Weights of a small GPT-style language model, trained from scratch on English Wikipedia.
Size: 14 layers, width 256, 4 heads of 64 (2 for keys and values), MLP 832 SwiGLU, vocabulary 2048, 12.8M parameters.
Training: a variant of Muon for these matrices, 258M tokens, 3943 steps.
MLP neurons of a small language model. Each row is named by its layer, matrix (gate and up: input weights) and neuron, and shows model dimensions 96-159. Each number is 200 + 20 x the weight over its row's rms, rounded and kept within 0 to 999. A neuron's up and down rows have the sign that makes its largest values positive.
After each neuron's rows, "fires on" lists the tokens most often at its 100 highest values on Wikipedia text that the model never trained on.

L6.gate348,219,230,182,194,220,227,217,188,200,196,201,214,179,176,249,201,206,231,219,198,210,199,206,218,178,215,188,201,218,155,201,224,219,188,194,236,223,181,213,196,218,204,189,210,181,156,155,181,205,210,176,233,186,189,201,190,182,205,208,224,168,189,226,222
L6.up348,200,190,183,225,167,202,212,222,161,213,233,182,187,211,213,187,204,205,188,173,197,184,175,196,221,192,210,201,213,236,218,278,207,232,191,210,224,186,172,169,218,201,213,177,232,195,183,160,196,218,201,222,205,223,208,176,180,191,169,220,187,224,213,195
fires on: "c", "ne", "n", "1", " "

L10.gate187,228,190,216,205,192,179,196,184,225,184,224,197,177,229,217,175,188,199,173,206,223,222,181,229,211,218,185,198,201,215,190,194,170,204,199,192,238,200,181,179,207,215,168,188,166,178,182,170,213,227,219,192,185,191,252,183,188,220,221,198,207,189,232,212
L10.up187,211,216,196,226,190,225,211,191,152,176,182,185,179,204,200,179,200,169,213,204,213,181,233,184,193,222,169,247,213,175,207,183,183,187,199,242,194,186,178,195,183,211,199,188,223,233,210,193,203,204,206,204,190,214,224,199,166,181,239,155,189,170,232,175
fires on: "ra", " Re", "e", " b", " re"

L4.gate198,203,217,198,206,208,193,218,185,168,198,180,209,184,202,185,231,185,247,227,206,235,217,164,203,241,202,214,193,199,186,187,199,208,199,231,232,206,216,212,192,150,219,188,218,210,202,195,191,216,209,211,205,212,241,227,172,199,232,226,192,217,209,213,184
L4.up198,193,168,210,220,170,203,208,207,203,165,215,198,168,213,205,226,184,214,187,177,190,182,205,250,170,210,194,186,214,177,182,183,164,187,225,255,168,204,203,199,171,188,167,227,192,190,196,180,198,222,192,200,193,232,190,199,207,184,187,234,201,200,206,201
fires on: " L", "s", "l", "m"

L9.gate586,198,196,208,176,192,217,186,167,196,169,181,206,217,183,173,232,174,222,175,223,198,216,215,206,214,228,179,190,181,207,187,214,169,181,228,193,229,203,179,212,173,198,210,215,220,193,206,196,216,197,175,199,195,230,216,184,229,197,184,208,178,199,219,200
L9.up586,156,180,198,177,222,169,204,198,183,177,178,214,194,271,155,199,187,198,196,167,187,211,179,196,187,215,162,176,188,162,192,177,164,190,218,225,193,212,176,186,166,179,193,229,223,200,202,201,236,226,213,231,209,216,198,206,217,200,195,211,193,182,187,214
fires on: "n", "d", "c", "g", "m", "s"

L6.gate442,243,200,178,243,179,175,220,213,217,195,213,230,207,210,193,188,165,187,231,193,222,211,211,233,217,201,185,222,197,197,199,187,174,225,214,214,209,219,207,235,193,225,213,210,197,193,206,218,206,223,188,182,193,230,234,197,201,231,206,215,205,223,193,209
L6.up442,149,170,204,220,185,171,192,198,175,216,227,192,191,226,175,169,184,185,239,179,216,199,189,182,192,199,187,190,205,181,200,194,175,183,229,195,209,229,211,199,166,191,221,212,208,189,223,209,202,190,206,232,216,209,194,188,205,187,177,200,198,175,233,207
fires on: "o", "on", "ta", "n", "c"

L4.gate327,202,197,193,198,198,224,224,205,148,220,175,177,160,212,209,216,194,197,185,184,220,208,244,195,170,168,215,201,205,207,206,238,178,174,209,224,161,160,183,192,211,207,219,201,212,198,210,209,224,161,193,221,221,164,224,197,193,207,201,213,170,199,203,197
L4.up327,173,168,193,179,218,163,176,207,222,186,208,193,177,246,224,199,222,199,235,193,196,236,234,217,189,184,175,202,217,213,187,208,197,210,221,199,223,227,202,217,199,193,198,203,173,197,199,236,207,244,171,190,225,205,194,227,206,224,209,185,208,173,218,205
fires on: "n", "con", "en", "ation", " dis", "ric"

L11.gate568,222,186,201,210,182,204,196,207,215,218,233,170,185,203,173,228,216,213,177,146,217,171,207,180,197,199,197,187,170,197,168,224,172,193,213,188,204,187,200,207,191,221,195,212,184,207,197,174,171,194,217,211,189,169,204,163,198,156,224,212,165,191,194,169
L11.up568,200,187,176,216,197,188,146,197,199,203,201,215,175,201,206,185,181,221,222,179,203,190,239,210,196,156,189,201,206,225,210,210,168,191,224,183,203,216,202,188,192,183,194,206,199,216,204,209,176,189,187,203,169,192,194,184,228,241,187,209,232,207,229,223
fires on: "en", " re", " st", " de", "n"

L11.gate531,179,185,164,174,194,199,211,181,182,179,214,226,207,199,176,223,188,226,211,205,229,225,182,208,257,204,175,234,197,183,185,220,195,205,178,227,213,195,215,196,203,219,218,241,248,169,200,207,265,190,222,165,177,202,198,198,198,221,193,205,184,224,169,195
L11.up531,200,219,213,217,199,203,216,184,195,185,220,224,170,179,229,200,215,186,212,204,201,203,209,192,202,174,158,209,169,163,212,197,239,216,152,213,173,180,223,169,205,203,204,233,222,207,214,206,197,187,238,185,233,249,223,197,201,224,205,178,224,192,164,173
fires on: " ", " 19", "th", "mp", "s"

L4.gate314,206,201,195,199,210,200,190,180,231,193,205,168,180,175,224,216,165,267,186,180,185,177,209,236,229,204,220,210,211,161,164,195,175,221,191,226,223,222,169,192,212,161,183,199,160,172,171,188,255,220,187,189,220,170,201,219,183,210,183,190,160,208,208,193
L4.up314,235,206,183,209,209,180,200,195,179,197,215,215,205,225,169,189,172,202,222,202,217,203,206,192,179,213,218,185,226,181,230,219,205,199,190,213,163,202,180,216,172,192,184,187,191,208,194,177,173,246,194,224,186,190,232,212,183,212,185,215,175,191,192,216
fires on: " |", "ri", "1", " 0", "ur"

L11.gate705,217,200,214,211,202,168,186,195,248,162,189,215,176,238,223,188,176,216,169,163,228,203,179,222,192,218,217,184,199,231,201,192,207,209,200,191,196,238,189,201,195,188,186,197,165,162,207,218,226,217,181,185,198,184,192,201,169,211,231,236,207,209,216,228
L11.up705,207,223,167,207,190,168,179,203,219,201,165,185,175,209,167,204,200,240,185,175,186,209,249,204,199,172,191,181,227,209,217,205,238,184,186,189,208,169,222,203,189,212,185,157,238,198,178,177,212,188,202,221,185,191,211,169,174,215,241,212,167,180,221,193
fires on: " co", " b", " |"

L11.gate608,207,202,180,194,177,247,226,202,228,206,191,213,215,195,212,192,187,200,207,184,230,207,185,210,200,191,184,224,200,239,182,193,184,197,172,178,188,168,209,221,186,193,189,215,230,247,207,233,207,195,227,194,194,227,201,206,200,228,191,216,188,214,184,188
L11.up608,204,209,159,162,239,198,222,177,203,188,188,220,181,190,208,218,202,207,200,190,219,208,233,177,190,196,210,217,211,178,177,194,191,198,195,211,177,184,194,226,199,212,186,174,238,226,214,235,217,198,197,201,199,235,228,183,221,240,167,195,205,190,186,207
fires on: " ", "-", "lo"

L2.gate25,215,233,221,192,165,182,191,202,169,163,222,219,186,195,191,202,181,156,229,175,208,198,198,223,195,208,191,196,205,205,218,196,171,229,201,216,215,190,154,197,198,213,172,161,195,162,211,223,224,168,188,233,199,218,170,175,172,199,218,223,185,181,210,213
L2.up25,191,206,170,185,200,187,169,218,210,193,223,212,191,168,193,167,206,174,184,208,203,192,222,199,200,210,215,171,216,183,221,179,171,217,226,182,233,224,162,206,188,225,188,211,157,172,203,223,217,180,199,226,164,217,215,179,206,223,211,204,193,240,212,209
fires on: "al", "ach", "x", "ar", "sh", "en"

L10.gate332,206,232,212,169,214,188,189,223,197,190,222,221,193,242,190,178,183,201,220,176,183,183,209,192,230,224,218,219,185,211,204,206,188,191,221,186,217,196,223,175,239,195,159,239,193,222,203,196,157,209,185,219,214,202,183,235,184,198,190,235,190,196,184,202
L10.up332,234,236,237,189,211,167,194,191,202,177,192,184,180,221,207,200,186,224,228,228,233,172,212,220,211,210,230,194,186,208,222,177,186,194,186,188,221,187,174,176,187,177,215,216,197,206,222,185,223,173,200,195,191,200,203,214,181,246,204,195,178,190,187,207
fires on: " based", "ed", "us", "ic", " ", "ing"

L7.gate528,179,193,188,227,206,232,210,213,199,179,197,225,195,219,206,227,229,209,216,201,242,222,200,169,204,207,161,209,205,206,173,201,213,209,170,215,207,181,185,209,208,168,164,235,240,228,207,182,216,204,200,191,177,196,217,206,225,195,183,191,176,205,214,236
L7.up528,206,194,193,184,247,211,182,170,166,192,246,180,221,221,205,177,210,174,213,210,174,210,218,156,194,177,200,211,210,201,210,218,196,222,209,207,183,191,182,178,202,187,168,212,211,194,212,199,201,213,194,178,206,211,193,224,195,196,178,186,176,181,161,203
fires on: "s", "it", " ", "-", "ce"

L10.gate785,193,214,198,208,183,194,209,213,203,146,207,184,214,204,188,200,166,191,198,174,193,191,211,213,206,201,214,192,234,244,175,219,183,194,171,230,171,175,156,203,188,170,191,200,215,179,224,176,195,206,215,206,212,198,193,190,221,225,231,205,220,209,233,192
L10.up785,193,222,205,214,178,230,168,186,221,190,199,233,190,195,205,212,188,189,201,201,213,199,213,191,195,221,204,189,197,215,194,177,194,190,229,199,250,177,204,198,199,191,164,173,175,175,152,190,187,189,208,202,221,202,240,171,201,169,186,195,197,195,222,194
fires on: " Ar", "ar", " me", "en"

L6.gate688,201,166,191,157,245,215,167,192,201,213,189,153,218,233,184,174,193,195,176,217,184,197,186,190,203,242,186,203,197,196,175,214,210,208,228,165,227,211,199,169,224,194,184,214,198,188,212,158,217,207,212,204,194,181,183,197,201,214,229,205,198,209,226,201
L6.up688,213,204,174,206,184,233,194,211,175,205,203,182,193,265,145,213,156,219,210,191,187,153,171,198,191,187,204,176,217,172,202,193,184,175,201,213,194,194,201,186,189,218,210,226,180,202,174,215,200,217,212,209,200,212,194,170,219,185,191,171,197,214,188,201
fires on: "di", "c", "vol", " of", "d", "n"

L11.gate828,181,241,215,193,165,207,219,235,222,186,185,214,170,194,225,186,215,230,200,177,140,183,199,215,239,152,199,185,204,158,208,242,210,202,200,182,184,210,188,207,180,189,186,203,195,196,193,192,226,205,228,213,209,186,187,205,192,157,208,220,201,209,201,197
L11.up828,210,209,181,184,217,193,191,177,199,181,215,213,216,186,194,201,203,207,229,234,183,191,172,233,225,219,207,158,169,214,208,266,219,228,189,220,231,199,186,254,199,186,168,194,184,226,199,214,179,190,187,198,205,213,206,208,243,222,200,213,223,246,208,187
fires on: " ", "11"

L6.gate62,203,213,191,194,207,177,191,214,235,193,181,217,218,195,184,178,214,190,222,184,165,182,222,213,247,213,230,187,191,203,197,177,199,205,174,190,206,190,198,197,186,206,213,195,161,216,188,217,191,203,170,202,201,201,216,189,172,195,239,176,189,170,212,165
L6.up62,191,201,214,191,192,174,113,196,232,195,212,202,193,217,183,213,231,237,215,195,221,166,211,188,208,232,216,201,175,195,204,173,233,186,170,193,209,230,193,183,173,191,167,219,167,230,191,165,224,199,167,193,148,208,208,205,177,190,188,193,186,206,159,177
fires on: "ed", "ing", "ction", "e", " wrote", "a"

L7.gate390,199,204,193,243,222,197,197,200,215,194,182,186,203,240,185,173,184,211,212,221,192,192,209,193,193,187,243,177,178,182,209,189,178,177,212,203,178,189,161,240,188,186,170,208,175,201,192,192,210,220,228,191,215,209,222,227,193,188,175,166,192,180,184,204
L7.up390,184,219,175,277,231,204,171,189,210,186,176,200,164,220,214,176,205,187,214,180,171,201,216,203,222,219,209,171,235,205,203,187,200,192,188,196,200,214,197,223,198,223,200,124,226,207,192,195,218,205,185,185,221,185,186,184,198,186,206,177,173,200,219,195
fires on: " the", "st", " The", "en", " co"

L10.gate540,182,216,203,167,196,201,178,218,186,226,221,212,174,202,216,202,197,215,216,166,212,169,195,222,205,175,185,202,208,186,171,233,231,155,190,146,178,205,179,186,230,191,192,220,180,217,198,168,177,230,219,213,193,172,205,208,203,190,186,216,195,218,204,231
L10.up540,218,175,173,195,227,197,207,190,170,213,205,199,178,214,199,221,202,221,213,200,237,188,202,201,194,212,194,183,204,229,217,207,198,222,132,195,190,196,188,230,179,200,234,175,219,225,198,158,192,184,189,224,210,213,247,183,194,179,190,200,190,224,227,199
fires on: " "

L2.gate611,214,193,154,226,217,219,188,194,219,182,206,192,196,169,170,194,196,184,190,179,196,226,190,226,221,228,224,194,181,176,174,203,201,187,205,189,213,164,216,220,204,170,201,210,189,202,163,206,202,188,157,231,216,180,243,209,201,205,203,184,182,184,188,185
L2.up611,190,197,180,187,204,189,254,199,219,176,194,209,204,232,204,200,217,209,159,205,186,206,181,224,238,216,194,178,197,203,192,197,185,215,209,200,143,195,200,195,191,209,170,192,221,202,205,191,220,234,220,222,201,209,180,201,242,201,217,162,168,223,179,193
fires on: "ing", "s", "ce", "ly", "o", "g"